config = dict(
    norm='layernorm',
    positions='learned',
    init='uniform',
    init_std_up=0.0408,
    init_std_down=0.00416,
    lr=0.00962,
    beta1=0.93,
    decay_fraction=0.857,
    doc_mask=True,
)
MLP neurons of a small language model. Each row is named by its layer, matrix (up: input weights; down: output weights) and neuron, and shows model dimensions 128-255. Each number is 128 + 32 x the weight over its row's rms, rounded and kept within 0 to 255. Numbers have three digits each.
After each neuron's rows, "fires after" lists the tokens most often just before its 100 highest values on Wikipedia text that the model never trained on. A number after a token or word is its count.

L5.up933:166108172084123168094160142147137162149116085120110205117165127119085140114130081123157116093132126108086126186124160092169092158100138144146134177139149123128117136144121106138067179135206087063098130166133129147131122147146195122156090143064187127086068108065143107135114102190106158148088120043184145149154138143098142118150113108127111087111126127099129056149132099073128120127092
L5.down933:049197085109121156106146180146111099055202148146133131142107111148128115124139076054061123142135073117178165100083182169144131130174129144153162120126103179172123112148090119200114148080167157118100116144123116149156121127183111093144132124182101101090156086166178067137179106153066149084089166155094091191112162154112140170131115142140127165154101085086144122148141149144135154145114
fires after: " trans" 15, " l" 15, "l" 10, " L" 5, " Car" 5, "ed" 4

L8.up880:096116164097166157175174088156178161073155148167162052143104158119125084176191132139108101166054151118090164131104078087117118152124148128097140133109149142103117080109148143071099158125134137105105144150141168213131172130090151096129140135142188105081116172075109078184147088132097136112073107158154147171144141125133096179101186123138115118084122125112120134121137134125145164139112
L8.down880:157143081163092060114127096056115154153145128152151130137121201131188115177122146127150145141129120130138123154099148122058153161083135120119068165178100135122165059095172170167066122141068123079117110101082118137129130174163160141135158166144135150134076174094193107166218108140093152174156096128117090129122128054040174145084088129178070141156139133150132112091082080175147141128098
fires after: "." 27, " to" 14, "%" 9, " in" 5, "," 4, " (" 4

L3.up238:100124111072119166179125132117141180084131151148110123179153147151112131114140148132155161121095080148114165193084101153095081142112091114155157134135112141091129126154134144141146104137067109147112089104141130150120124146103126086117148103138124143184190100030113105110095162121148106101105125131112066177153084110056124110151187141148137143132097149164159096113175173109111121141176
L3.down238:082088122146075135133123080135157172125155196132130130097117089127099178155109145124176136087145128040130122145141110132195178079133128025088087124108106118141131143100133087144172140131186112129099110121136157164116118138213137124099136174132136125086071110105079107148128095153089076143158077125146085133207093144114206113124094056129197143142067147153096113133150141103138103141112
fires after: " k" 20, " w" 11, " t" 10, " m" 9, " s" 8, " en" 6

L4.up974:173119172079101102117125131116083187116081122093111134136145211127201121139099080124073083073172086124051152145097158093163158224110068166106105128048173115103128170139137159140070140096115148111182073132172107142131103171138142110109111102137131134077096149128163127093132081153137110155135126153137119129111171154103187136161169123071135128117150153115151119143097146105108171137153
L4.down974:141140074087102121134115155198118197159121144144137123143101126109106049135083163131035132119161107142090151119141177116126145125142111160087150157162142088119153123177168113158102139111101149140127166142130116112095156176106139191104132135108157081188174126175141139075121142112144099177079129027120138121090123090132159141163095122141133100126136173114163154137159158137085189134079
fires after: " l" 16, " s" 11, " L" 11, " M" 9, " m" 6, "emor" 6

L2.up114:219109133102136123152178114140178104138132130090068147168149116093169161120117099095092100161138147119137132096100080189095086104112087143132097132153182165074068100118114138150113119083099124116119177137095160155138144116094074136182125113133160180118120087209143120141106068124168106179137154102130102144094132160065108073114154144133164154184131123123080143105176079092087121164133
L2.down114:104136161189113123141199141123143146101209107152105111091160160152152158102082129057151103091170145142144161127115187069146084135136151089086115111138121166181129225157067105089155156070137087155144112146107186086074087126173162149128124134118127097150053149152113071118145065172104169084162152177133141162081104056147117080191103097132156103124147122159125097171070105111126115109163
fires after: " |\n" 24, " " 16, "\n" 13, "-" 9, " L" 7

L3.up902:188166094079104128136117138092121159167187147093111110151150114083093121144142142148105123115098110122114092098129147169093121099121157147121087150187133130113099061150151139163154091151056198105118122152122194111165168095147101205125097120112105162081117145139110128135143141127139159141156121094145092122147055145082118119089105186141173111126194210095121147134197147063093106137142
L3.down902:144135130129080078146147110180147135129097094156107122099084157158074095133139118122110099110089104159133094136120153134166142098126109091121160127089134185090130093071094144103203209082139096094115150163095131115079139060147109130108146163177166141174084123121132124129080144142090204140161092179148109100147124138153089128172186160107153120161078146137108079150113082196165195094138
fires after: " " 33, "|" 24, "-" 18, " |" 13

L3.up414:115163149093110139143118090148120095144156135161190086129138155043080065143079116181097086155161091173051098115119156138118216175115127159132148173117160153116138094181091149108070142143162160100121089156139139147098178056151118102143110158065172110166168096068099064122142094172174153127106195107140090111131088170153140143107163122086117101166092091113148204170152108139125117152132
L3.down414:098084118143043089103176165130118116077147096124103182058078147161102144124171080117116161122112091078107146146176131132089114101139130133118125109148095165095122133070174144127196089108097090099159134107135130135145135160171125136133224202155069089178099098156096150146139129106125113231142095159077124163125176068123160117126172147111139121104171144169048084091132166124137173164113
fires after: "." 20, " and" 11, " would" 8, " Wh" 7, "," 6, " help" 4

L4.up948:100110138062140066203104150129095185142142124135123107143149136118103176185096133119166142104140105128155098146073131100129149127111102104132122111107122159070129105125185130110119095121105080176092145111146109063152155147081119114192122064085189157143109125150150106077131129081186098129141093173097075117117093144147105140109071173077153178120063178098138145117071136167098107155177
L4.down948:188082126153075137121169127113098146144115110059156177100181112137148140093092104166112147110143121119152111124074137136096137172083117195110086093148116082111159130115137113105213149101140134183121115158129125123153133149143105106095100151132086163112173140059079151134102079126118100032159121111161115116141086119193093134147143143164135118146141140125165106145153135112151126098133
fires after: " " 32, " c" 11, " v" 9, " C" 7, " l" 5

L8.up702:086172114094106199125129139129141083120134126075153047178105143150108138122102114133102178075072109122135108067087152151117150191136106092065141077085123178104104128178113125103135092140148149089105158122103163126129145117111156108075121063187106078162164125153120163164087112143134115108111066158123174075109111168075136127145058132124147090120116191240103173156138159125116131132109
L8.down702:053104115113154144124141160122157139126177169096122157177089213128135091165124089148136129118079105161130173132026145109064071123113154113138184087144126171124185132142116147137145163137055120099152139173090100114136127177114108099147078154135113081181100136109104142151128146123077139186146145076150083066096091182137124132122119082120099068122078101127104114099108174130112167130150
fires after: " p" 16, " P" 14, " K" 8, " born" 5, " Stadium" 4, " T" 4

L3.up785:109096054194075089095162112086133132170138082032094101070156143178099163086096161120113142129132132145178165150110090161122139144120081176108127126147145165117142137128163115111133149101186174083134052141123126121137146126079133157099100167132113141126117154135142041131076082096143154113103108076137128153132130128183075114139154115157108095104127100141177104132192191114222145102152
L3.down785:078162116165163078106108140137118108159168068140132121127123072167140088076157132102056101132184108140110188095085110113129122177194147149079191168123129073150049123098150192136148155118130162101137095163137117124092156199097126101134117131148125165146153089127090103079200116121141096197120220093145128047097108150161159110139144131110076158095099142118121072152114145103138156141153
fires after: "P" 13, " O" 11, " P" 10, " p" 10, "ip" 9, "p" 7

L3.up294:195148116084088181137098128140144118147148153133131146158125151113169149108114079168070104098148096151191114124168117113056106128140089114193096112137090152170096117097166095053148156042102165191136136095060115093133140123126168109187080105154155154180106156127132089170114126079158130083105140146079107164126048125128141167120106116156137100186105142153174162128180080113127134104132
L3.down294:089179149141121100128101099126105149145190132109140171145120162178196129132124141114185084124090105129129109097128148167110181103101138152106170110129085182156115094144124108098132123137107094051155109183109129101122145087100119224109130124121140061131109132168142100080101101169105134071146188153110193097149122134109139124092097063095059147124106127109143223135211136167163095130172
fires after: " F" 18, " O" 16, "F" 11, "nd" 8, " f" 5, "R" 5

L3.up696:162172109099145127170145207124124163189106120115131129135145115122075126131075135159131087178143150157120156157133097162131098129083152126188170174082159142142116115101168161111122064079128161131068128138120127098185205180039138141155113118163116101101155112118142151118121165150171087137128115117148098032131087096107122132183137190188140172128038101144152122134153108096107122136115
L3.down696:061072164127142163141125136134088093053183087109122113105116115143078142119055121135155156202157100083176140163190131123130127134133071086155187122119143102165019138131112090133116120138183130140192113116167155082132143157084094112107146130186108163161146123155135070094133121083155171155136195088154112091112174120139115154094150129134152140104105157216144101074118129104174091137115
fires after: " p" 13, " P" 13, " R" 12, " E" 11, "R" 8, " re" 7

L3.up777:160100146108116146077158137122103173149015086126113140095154075083139123119118095092085137112176125118136113099129126107098109135176123127112136149077122120108177110156126175140124112105094156065132109135113109123111109132058112117142133151137153098101147108118201126118128102095151072125101124102148104147116151125143158186075072127161090121146078105139113187106134101087110142132093
L3.down777:135090134140135154088161098113132106120148184108157082163145159095109147125118123124082119173134089099160061144157150088126160113122174160153167135138116153180089152129169139172169081096115071090103131125145095082158165136139134101159096154155105079180107126167140141082139136132093160086140130141159102133116112139077134114151126199157149106203085142130179155118141150133086139136098
fires after: " the" 30, "-" 7, " The" 6, " (" 5, " |" 5, " sc" 5

L2.up665:083182138104143143164136183167146157092115117104121151115093066102147121156088110114078160149132102173142111128136068091143118150172035165134089108162171173113105100133195088108113141172126129179168159146113100173140137125123110116100102104126125151107127072116110143078111149158142159175057110166110097120167088168089173107099163069148107100166142087105109082132171140113098192115176
L2.down665:142085087154106105121109146181140075121167123061101173098115114119136119162055124127135131065066176116160176082138132128122095104134099121107171157125075100162123080137164078134131146061141142150132128167138134158155117160195172109179206177139127181134159130072131137094126174132122134138110073179110147114124100159123112107093089088111147130114108171092078114102111126082156135093153
fires after: " s" 20, " l" 17, " f" 13, " sh" 12, " m" 4, " en" 4

L5.up249:078119102106139131197088113135090103134102088152071077089113171030133112125157113132136182091046124135141104141164115132129138094127183187137068149121101189093118125122120196104148143113071166102090128133134093117118107111180112196108189161104132135151104167105132132160090109083130113127143104125212111122106197152177106118143174130160105082069126151133138185110094173070126091127157
L5.down249:124166120100146119129108065139129041100143175126099146148125149094094208125152095091105063124143113169143138064141149129143167113095132146156179191119135127146126109129097105078096142161122148087083111077166163140069130078082120141163102188114126105072097160116121160105122148108140130160121166126156123130149146146117128153169054139073153132151111155136104112176123103055152138110118
fires after: " F" 19, " Sc" 15, " sc" 9, " me" 5, " f" 5

L4.up481:142197113082128146143150112103156138161177147098103166113185146135136148125119164062117136097137139121163098115172061131191133084104135137112107114077128165180162111164085110096068118147057125100135115166112158119146127178119146164154153108145144117176149114099161106148139092132092146065132132133084111168100158151126144126125198129120193141119090061081106173122075163125122211128096
L4.down481:102163071113142133143096157131131098165132140138125144153091166106113128115147112103068094148143146160155160101099089104157097156174066181139159128097094119144088121168105192066068117109091156098127156104143150165115189144150161143200154181088160118144174072140202153188142066182089120162124156156137142079080140170089131092096118203077110129140128089113070130121106141133105146159091
fires after: " |" 26, "|" 25, "." 14, "\n" 5

L2.up788:094119107116175140139156136132131152074195138122184132088131058165132127090127093142188170129141109088156142140128128131165101160060143054127142079139098137134100067093152103147179085145070137106113134117187123118110180095159120102095122135139145131173110136146136135126180170118186089110158129131085125155104121187102165126187129089189096117129141139131165095139063122139136134123109
L2.down788:093207121105134154148103084153095075149120120147131109100144158139145075131061069104108097187150139119132084157175087122129143125201124179124135125161173075142132186127053101158097108166128116123110171130120136187135195149107166087092118163133121134118166132110072183085111076131101142067205147071148108200179170078160118191153124128133106142141118112143141154135148134143175169173101
fires after: " \"" 27, " (" 25, ".\n\n" 11, "–" 7, "-" 6, "==" 4

L2.up618:119180077091047097100129112180137196096128087083103188052161126097131110110110146103134173118132128118198143157112154188150081078127138153179171108068140176180094080105038128110115138112163157132138109137123108153143120117103151151134138135106167140119171158098114156153110121093166106072157105112091096158108069115127137066096113135085164130156121142184146126183093136116105139133129
L2.down618:180114096174118179165202157151137084127194113088059124130117164139142143115130177139075134098156115128127134131149142086071108112138149107106113185140097193097118142169111138078104114148079115131188165161067121160189100148131140067188156134139129117133082118190142151156188133082082135147135105160110120116091135174115120152148132134164106138114097121123084114099121096124123057162129
fires after: "\n" 31, " " 17, ")\n" 12, "-" 8, "|" 4, ".\n" 4

L8.up3:145069151156157141136169112114126112133118101093150116179131130157136111115151183148162117136129147168160165117145125121120073133135113181069155124132157117157141116138095164135075091096156136177091123126139163045053126092191164152131175171132106169114216153091076102162076211089134139191129113080090119098108128156153075136100122056145115085059104150171172128121142147139181114113111
L8.down3:087134127120111111146141120142108132153164077158153129069162157196122105103143142143147141092134118132096075146159074135116147077085144117090169155133117150103138071127124124094105064149090074099096116144149089197098127145128147135110208128132167095157084163130082113091131066094133077117142116105077072207160148095105096156103101132078165141055143143146115106128160143178177126124177
fires after: "p" 13, "ap" 11, "ol" 8, "y" 7, "ip" 6, "th" 6

L2.up268:142160144081149118109156119134068172167081137164125093187152133082152110102096139150084172109150129113156045077080097119122112109127112073113100114113108154110077152072132116063133146137184125144105216162096072175176117109156123091148158042093118103139099146117173097176108080132140130170101128128131143206080144140118189155162115119157175092055134115100116198097142110158068173065142
L2.down268:154112202152120156108144165131147089148118129134064150135101189116143133122061187088126066114124114134089120082119121175124172136074109111132111114156075104123159101126118157129051100167136130204130118165107162231137095040150054072136151153113144179151116115131146150159137144117110160157116127129140158134157153140138142126121137132123100124131081094132124138166133081172147222110085
fires after: " F" 17, " M" 16, "R" 7, "S" 6, " D" 5

L4.up479:115091141153139094150149120088089160156132050085142120134088137140195108143116115124086081180099080111092145113146104153089169155148072107152053173062137118081158150097108087060105171097142122128108104138159078144138119138054103135110074048126092102147135057149094052138123109166134173120101157158101143100179169109158081030151113124140091174106103139116110122141098202157124161162147
L4.down479:134097090151079155128162145163145117092134135168111086090179138155077116106139152143150130129145198134080096152089149105124150148135092176104099129097094117172146113215145130156134104098084115115072077142178153135129128139173142163131137112121098131118137081115101149050151170123153148122171080126142145128114131108170180110129128182131120155180170139111150136114090147119128121114150
fires after: " S" 28, " F" 19, " P" 8, " s" 4

L5.up281:153084102108117119171162140122106151123060116154146119142127146165105097127133119110123136108164153122171143178137141098110122180126089102074070120123174163144100140084154143153108111154067126161105138092099100181156161184106182118166120119053163150083131176088117128064137148125146125190146074153161147163124097129149064106081066107130112139149113129142208145158142153120125101124119
L5.down281:179058111115153111133125125151136117131133142107057078187095068138113167140112074157088163141132118136074103174191139144158139110116066134141137135114198135151058100125142135092088129133169061126163138091090146168059080134153165124150113154111164197082188126099123076152184126170133152162133092125160150119103148129127159130159123120062144143116124099135151103097148173131102185089147
fires after: " " 28, " f" 19, " v" 11, " F" 10

L2.up927:066173136110135203145186124119179190116121073079063162137141111151126141161136136164153120140091170153157195155098115116125100149078116152192175164111115118089112106121117093149121114083097135146155130102122130119151165150142212075128064111128150093107100147148114166066117154178153122157183106109169074069083125113094167137145085127164099134172154123090118134158110098085150152121124
L2.down927:091101176135123101154078080083063119155162130085132141131104083170119099124135088142171143136116116095127113168139049112139174139148173125122155178097162096177157123210124111156118127216173142101176087072133144127136171121158127145134086149203164180073098127064085167132150144091108193075153137090107137129149088154127094152115135104127135108120091083098116111108148165131104140160167
fires after: " R" 27, " L" 24, "R" 13, " l" 9, " Bl" 7, "l" 6

L4.up308:128180182169166127147141138083114175149171138092097150110108135100113173165122080173119137127102077109124119130067152133167133074138197114081088120114097112026105118111145170089151100089133131120146159160204124097158058120084169157110106138157149116100114185139148110123176113161181123075117117144090128102155143173164103163129115137136184144060125189148113151075089115094137069126122
L4.down308:184138136086079074157112147115127157122098120116118180117177153141083134157132147115144120091128137123148183128083150072061127142149163167136104117133119158112143088156136079196129132090140092132165148112161115167138134106097135105109077129160089112103096113095103115174153128118048102053137111152097150108123078061120065104150092146110060213214149153177171214136190134120127119112147
fires after: " " 25, " In" 11, " sc" 8, " P" 5, " H" 5

L4.up335:136161090188112134160176150081127146074125119116104090134094109083125092080089166091127097148132099194108156113138107144115151195080133177091110113111153155055117142186087079118158068078124111137094131111159146149167141120150207110122125116136078096117157101159147126122097102181196126072117091121161144115134118116112107095187098152140189085135103163191104107161146150136126112122142
L4.down335:138139162140150195140134167096117095113125088102120146150147070134149102138153184126138114179128101104129123114103151110118144085204123172121116110141065102103109088086087125142130082118119123132039132121153196133050149164111140101133131125140124194120108102113109139103174102121207153123065144126114117135170079089116077155162103182145127135168159121119085162144163198156102135164143
fires after: " P" 21, " t" 11, " p" 10, "p" 9, "P" 6, " T" 5

L4.up648:087174155102091095127110108084160192096126099171137150153115105140086143080058110111147153116139094154056146108172090197128132177158142064119138123146130080110096161106120078134156159138103173136158165186133121120126100133154137128065141113048147116171112118098116172127109146150115195153092123112150131146180143146085100224156160061174126107168147119143110168134120183124088065089180
L4.down648:118108133155124131152152145101223178152112131123175099119094164114065131132069105118113118128086125073148111158091076177131162147095105160120147141100107152162135174116129125113083141107094137114089191173147107138128129161146192159161104132097145182113097136117163120118153139117126191150106067086151101127190110132145182171045149169173115099080110137137117147099078199133118110086073
fires after: " w" 25, " k" 18, " T" 9, " m" 6, " s" 6

L3.up189:097151131122156182064134080119189090077169130143148099059162119085114100167176092113180082141118190136111154139137132145157060121126145131169132068117116183137104111128120119123162124186045132130113136129112165133119147131141105137106110089069091161109136137112098196095126146104120019088168138155152127162124181160114205137147143131163161138146216096164079117128088118093096137113145
L3.down189:156158139070135146148149136138162138126179132115153073103156060170166142140079153133139089159143073072120144113114076140118187084122100113126138139154168100136061108073154061147109185172142096177107100168109098116121095133107084184107094159159110123118114134166101168115107093136091129094155092099169141182147127147127180176210146121126073111099104109123172164137159131150150129129154
fires after: "-" 19, " al" 12, " Mc" 9, "." 7, "–" 5, "==\n" 5

L8.up111:140103135117102092137149130105160124134107098071149131151115099142108210153132075142189106156078094111133194163111090134136138132065175114085069140183134152160120091108148129135068131077118189132108125091094139160099090115138108151155105135099104161152125104124177119137176111157089121107151128079110097146104088129117130077147153095161139161133168125168074089069134117141135195103098
L8.down111:122177099140149105137151108109160145113157082164151162155124128073148171171148112180113133126117130095104150056085120123183118124150109125096141171127077135142117071140123136177100107147058098176100137115146186180092120111099135142187107109157128162189173066143117125148117132126134086153167108196180141070050187040092125102146081158159156160109143106139108118142153143106142102184100
fires after: "p" 25, "ro" 7, " app" 6, " av" 5, " dis" 5, " under" 5

L4.up49:145136115127151115092121096125093115142062169105126175108099157101092114110055116120120109166138129128122212039166104144134137141194141115175130132164157181141081152131079154136123208111126142114156066129096127097104139149178107138122133126181114107151110117158178129182068174111144191125114109062184111120089190138144181164191170093146147078086146146129184183103095109104112109111095
L4.down49:108153105133191095132127107174091119127113160108214120100107146140169135157127134103039179138088129136124102120162105113127106168143115130137123113123128191165172146098152150120118126060190093151089164178086137156155144148117139116148142146042113100126118148165089187106089149064183204115123096116111103123094106093147091156105125087082166177130149115101122157147131092116110127108137
fires after: " F" 39, " f" 9, " T" 9, "t" 5, "F" 4, "ed" 4

L2.up1020:133120093164081123124098127066130170122094129106112069153100107088072087094099124136125119110140133133191102074087079150089156107135149090141155156132099145081067161155114164105120117153165191205086130138089167149108195144136150109183147113036153109132093129181143165119190110160184206127128138138187089130159130067184175076091110133157131073119076136145139132122137115117100089097160
L2.down1020:088137115207159115100139155158136102152134113156137105086192110137163169151120165130155123085146124124151124176100100157135117114162098124143133160088141067129191139048195106106124103070161087070150087170131157137151108135139086169135117117143097098073102123153122123095139183085137112142148080193094087117118143070125104105121159111187117164159058113146111208114131122079158141127161
fires after: " M" 29, "M" 5, " Un" 4, "N" 4, " S" 4, " r" 4

L4.up119:169141135119111162091213122099118104112134145154114150151077082127156075174107101146094203152110136096116134085178090130143126147158179105103116148082162158105140155132121027073149157156105096173078102136125123121086168103130140122095130106175141099097127091185134127140118109086154146120104098109141150111128085081122150040177092140132117154192197130160159170073148134176087092102131
L4.down119:101111140099101178104149127137096147129117163067078126144116102170078089130123130181100156087121154087116080104129145099147144126071058130119165097187135108146135126146103097103159163150088162160131128178109139089089103183130139125122139120106164105122109184148099146189175175152151126158119117148175150098209130107140132108111106204090160085138179131146164142152185138128112155135102
fires after: " F" 16, " f" 10, " T" 9, " P" 7, " part" 5, "F" 5

L3.up652:121153123137195176158098098156145096153142129123174143148165124143090094166173131046175111156192151111108141126152094071090164140131164087125110090108130229154105100146124164170151141139111144127137098091132130144111055137152164102181118102053111035110151115118151145108139166167150124112149092144119119156100203190166148127204097168159125099155130155130130126112115132138127162132126
L3.down652:112210150167153105093124085229075133161118169190076119156145141091112150094122111129150103054168087155143178110201137130109091191097105107091108160105077163143136132079145129155117202096156158162169132133119125127144121131141042145153114144129096102113109051064071127115086077154099109098151159130168178117154096132128125089101136120117127175141125069186077166154135148101194143118106
fires after: " (" 45, ".\n\n" 11, "-" 5, "==\n" 5, " ==\n" 4

L2.up530:145185095097078124208168154141109110201106087142063111149158178154083113166069084138144137105093065131137118127171097127165148161134118147137117112082147132141127168180061116154112098157132169124091172095156101103145106154122140188120128116146131057177137145111137110148116139152143113146093101126166102152142097119179115136125147142138142140139131131103117147100129122168129140079168
L2.down530:087176123170134148203118139083065151100146150130069133155151058094080149114115129122191154133111114134171149123129058117099191108156167085080122146132170151138111122112103147113047117166194132196140112121122144094145129155075151097184124094107128121102141128143157161146054145135132160070135084081110143091121152092167136212127144191177093218142166137152096092120172103193133105097148
fires after: " s" 19, " p" 12, " t" 11, "S" 8, "R" 6

L4.up870:138111124102132147129140100111121134087054079089109109183111124118125134156064116204111118129125125146133117101136132118106113183132186117180110165062096076074113152116119114206149152088083118151081065155191116201097170162114126153131164129152111135102112115131072092065164132139183206125142159083132131174134144098077167075119102130078111089129085137102121134122153111083073143135148
L4.down870:117117098175142115092127141164184139184143105171149162144119137156103054120151150101185120134139138025139151126157087146127159139083138132148117130116180076111127087104140177127168163135175159187080099149197149171107163102121076195116138154146132119108154110134170082112151127145139134116106147109104092152115135081118133084096172124155185158143132125121105172169101180102168186104078
fires after: " m" 17, " M" 12, " L" 9, "M" 8, "W" 7, " W" 7

L3.up150:165155138155079139158108135111127150057111165142112150128141138058112105141096167105123113107110102101177108135159119139135148056123160165096147149182116103156090121148069108135100163129098118094114124163079153110125156124185111132119195108157108151151155091119098148139090101103147144097123114160142113150173112096154146128195120122159112125146091134118148127162119136125115166170098
L3.down150:090145117112105134126116087082168122128112075127093117126192148153147169134170157127179157095159098106061155122131144146112174136118112154140128225138160166106083079140127128101168091102150128153092168077118129114171174107114139120127128150093155115113131109147128109129145150177104098151102124132107133121122108117103140128172122175135151091080124160159119131137132127075146101128162
fires after: "." 64, "==" 16, " |" 8

L4.up781:186172126132152125194145196100117130133140137146125144169099125137101173189108101142127123135142082104136150127116110133142086092124142119170128159076196115099076092143093121160095120080130204047115149150065198074105137097165044113187153085100084178113143158095101118152130138143182121141100156101109124145132121126129101134157118181092158126176162111109180192125132145120152169088125
L4.down781:066175168161101103087088105095129083103129150144161076127163090126101114099105155087142163122160143174141095106177071170180122135136143098162134160152089152184139126093141110176162178156109155172103156148114163127104144181129114108073208154122099116116122118121160152075158102049102183136148099180153126156125158134191132129130135148138157160158163054138084086096118117137099137083083
fires after: " \"" 36, " (" 26, "S" 10, "[" 5, "-" 4

L3.up704:165151153064058162142180091106137206122128107172155112134132142080115077139125098093143171132109134104130155149133103084125096158086112096114099095146162147114121135126156153170113083200146164135178140031102158129142130128097111141116144189133151107138146082099118120109099098146211120111103204064108118105159155119105149115109171185167130155106088056036113168117084066098116127112111
L3.down704:083104101151132151056126138145118149126176138117190106148207129145132125137142099102105112158133137113148150102101115147119125141159136166110119168164059193147118142092172109162113132133134162153099070179121059183142168158105115150159161135111075059147079115207154186135114154093092075126125090167125122146105121094126196117096083162112116146079145147190096154058131138076129064101127
fires after: " |" 46, " The" 8, ":" 5, "." 4

L2.up330:168108179162092138116126111200155199147149109137078143107107123179156129148112126119083092130144152089085166115133166157130087117066166158138170131094126174142160140140136092164126077175151065081117095138110122082129130163087076112151040163145145114091120113194156153205113098197169155131080159103164165095134075164084132102162144095159145129116093132151065163145137179075124110154136
L2.down330:117100098123201134100140150104155090148129065136099107135151104046085144185128106085125140146101184099189112138142127117135123094129101105118176126133158164106168149108127118044155119135146164147172192198110136103120155094121118108147133182132157131084125147118161091177150152090162098160125192152150124090059127107166099158170071103172091154109131156070183091113062140124104132147127
fires after: " p" 17, " tr" 13, " d" 11, " et" 6, " P" 5

L2.up594:171083148114131073146189188095112125063151159077129047150142104089147112108133148105121077118123130178097138107112152176120140085180120159061155178133106113097140154098111042078134126149160129113148119075073118100198126122143150113133151118098109161141121110120051112131107127123129103170145099120117149182102142152086147140096147118093157055130129164174133109145081142169090146159190
L2.down594:105138134089110112106095177117042124167142188144167192082133145167155115081092136131125131176167099180125173120113185085129119119135115187109140111104094096173161108124158162139119128108110123070105038107091122115208114117167172133105115141142098153153109127157119082086150090131157112154133149196070116096135068141154123106072115163102141121159105077125131117138106168103120135060142
fires after: " m" 17, " M" 16, " Med" 10, " em" 8, " P" 7, " Ex" 5

L5.up414:129127104082094130124077160172153122131144096068160138112189130122148083158109156150066114127122123086135104119137119127104135139153071136142072116079160151149132204125124170071185136170068082141121079139080136123145158157126132119151123095091165141117152133186165110152164141088179119194117139131119076128133152106163139100118116119151115165133122123187148188146171065100098113160155
L5.down414:161138126119195099131146121105079122089155069093129091177108087106099144165125090143173081092157132137119171085078149143165178125085111146167105124130115079063102169103162084130072145134097101137096120123140150173130117105110154144122154135109119082111127065122165150162137150189121106142157114107137145176090152144117153133164145148155123152139149135101178154108185135146193126105131
fires after: " F" 51, " f" 12, " W" 11, "uff" 4, "F" 4, "f" 4

L3.up1016:077106150088138114082128152085166156148140148097114133145107101120118136160084113125139196109091116142176109116121163129112100090166130136096159126126086114120166113130131166067126156119187117163112170151141131102156119189110136119162097151153121149143129065112118146072142118150162136124085104121131118161140140167193172053168091140156139171184059185186161137144097106105128076097190
L3.down1016:074143138111142110124142125106192181166167175183131112077110169159165172136122155118123133154132137102130114126113192104118078120129123148171126138180162140122110131124157137127131191104170071088136119124070130117154140127112154103130154132104087106114118127131059128177091165128128103128077162122154147144100147058137152109148126098087100193105135076141100150155135161130153161139186
fires after: " T" 9, " H" 9, " B" 9, " P" 9, "at" 8, " M" 6

L4.up490:174143086122090119212132117137092197191147063105128128165159098109109220157138157120094074114132131106195136108117115124120158121145121108148117182152122151137094090118135109155101049118155114125142189155105177097111120128124121107133117104040146158138166184116119164151078130139134160153122158053179130142109122114089135132146080131093176112131124159153112174123114165100104083142105
L4.down490:159165172169101166112133106145181090118144148112094114024135103150142125102141094123111097104115119119088154161193138105131106159142154107131151137083089112196078149089146115169145161167169121109168146091174149121102108184150091079123163146139139120133179120091109113077140169150147116143168116134160113104063147113117154143134115039114117143165148139088088112118114118153109159133101
fires after: " " 13, "R" 12, "-" 11, " (" 11, " pre" 11, " un" 10

L3.up331:143121110104083129127148140128111144077166162138108072165098154064145134152157131156152142128036137168106147129105126130110153103126142126083131137169138129079118133139101114053148204151179127161160172067064151146139105153087090096093173155155117112172131072176106057145081068194115100119088159089126150114120154136137150104120131109071112105151141158154112172100127083094120167078163
L3.down331:113101158107141157132142156146089096186139102148121126104150081219053141105156093105142170158106097121144177125147109105089105173142098125100182146118101091141117127084174108134152075146149137134180120147125124147098141102176137119098108183173168115120107151159089112164112138098194118175118120108115144149126119110182150104118151115124138183095089107100110139137082128137085071107142
fires after: " V" 42, " U" 7, " M" 7, " c" 5, "M" 5, " P" 5

L5.up862:170088115145183109169115101144162086156076195048157133110092194070137174135179086146071172133072184165113120129115112138110126080151171059154104162133108132085072175177165126136148175101112126138105152108137103094164105156118079154129093072134146095132109129127158164152149132088126107083102125136110113087135084140109098129163140103075123128089104137134090113112097149153078160159107
L5.down862:098177131154105088163133116130090168156120115123123188095112149109146127130145186145141111050095134174068117056103108144137138179158104138102134144150076150191108155068095100084113090139109073115101113156086063132151070162121085113118077139099110094125123131145115099118093091127147147067135147068136115173151142084080126101092112096127113119115144136173108161171170127117154105144111
fires after: " B" 20, " F" 11, " aff" 6, " World" 6, "b" 5, "av" 5

L8.up912:171124125136151138151122122068138145157139155132112115089064136161115128130094111130126173150164098105165164087180105128131153049115113115110105146150177079089149123123079155159136151144189173085123165101119160142161076163154152134078139079137087125133125119153118045137136119121110118113072173109208146142131139097197122166104120202102096077193123155120141117187102180142134129132139
L8.down912:104119163080146139145117129103112082147096124212143098096128172162155160151134088167100136099094103129134126172097096137111090126157159147106124170146130187129161192149173136131098125153103087121125099187109149141088176157080082092167143122139064160107130123105203118081121197141152136129150066133116063173139137093102113111140070170088100219188088120103131120118169128177085092083163
fires after: " \"" 21, " M" 15, " (" 9, ".\n\n" 8, "S" 4, "M" 4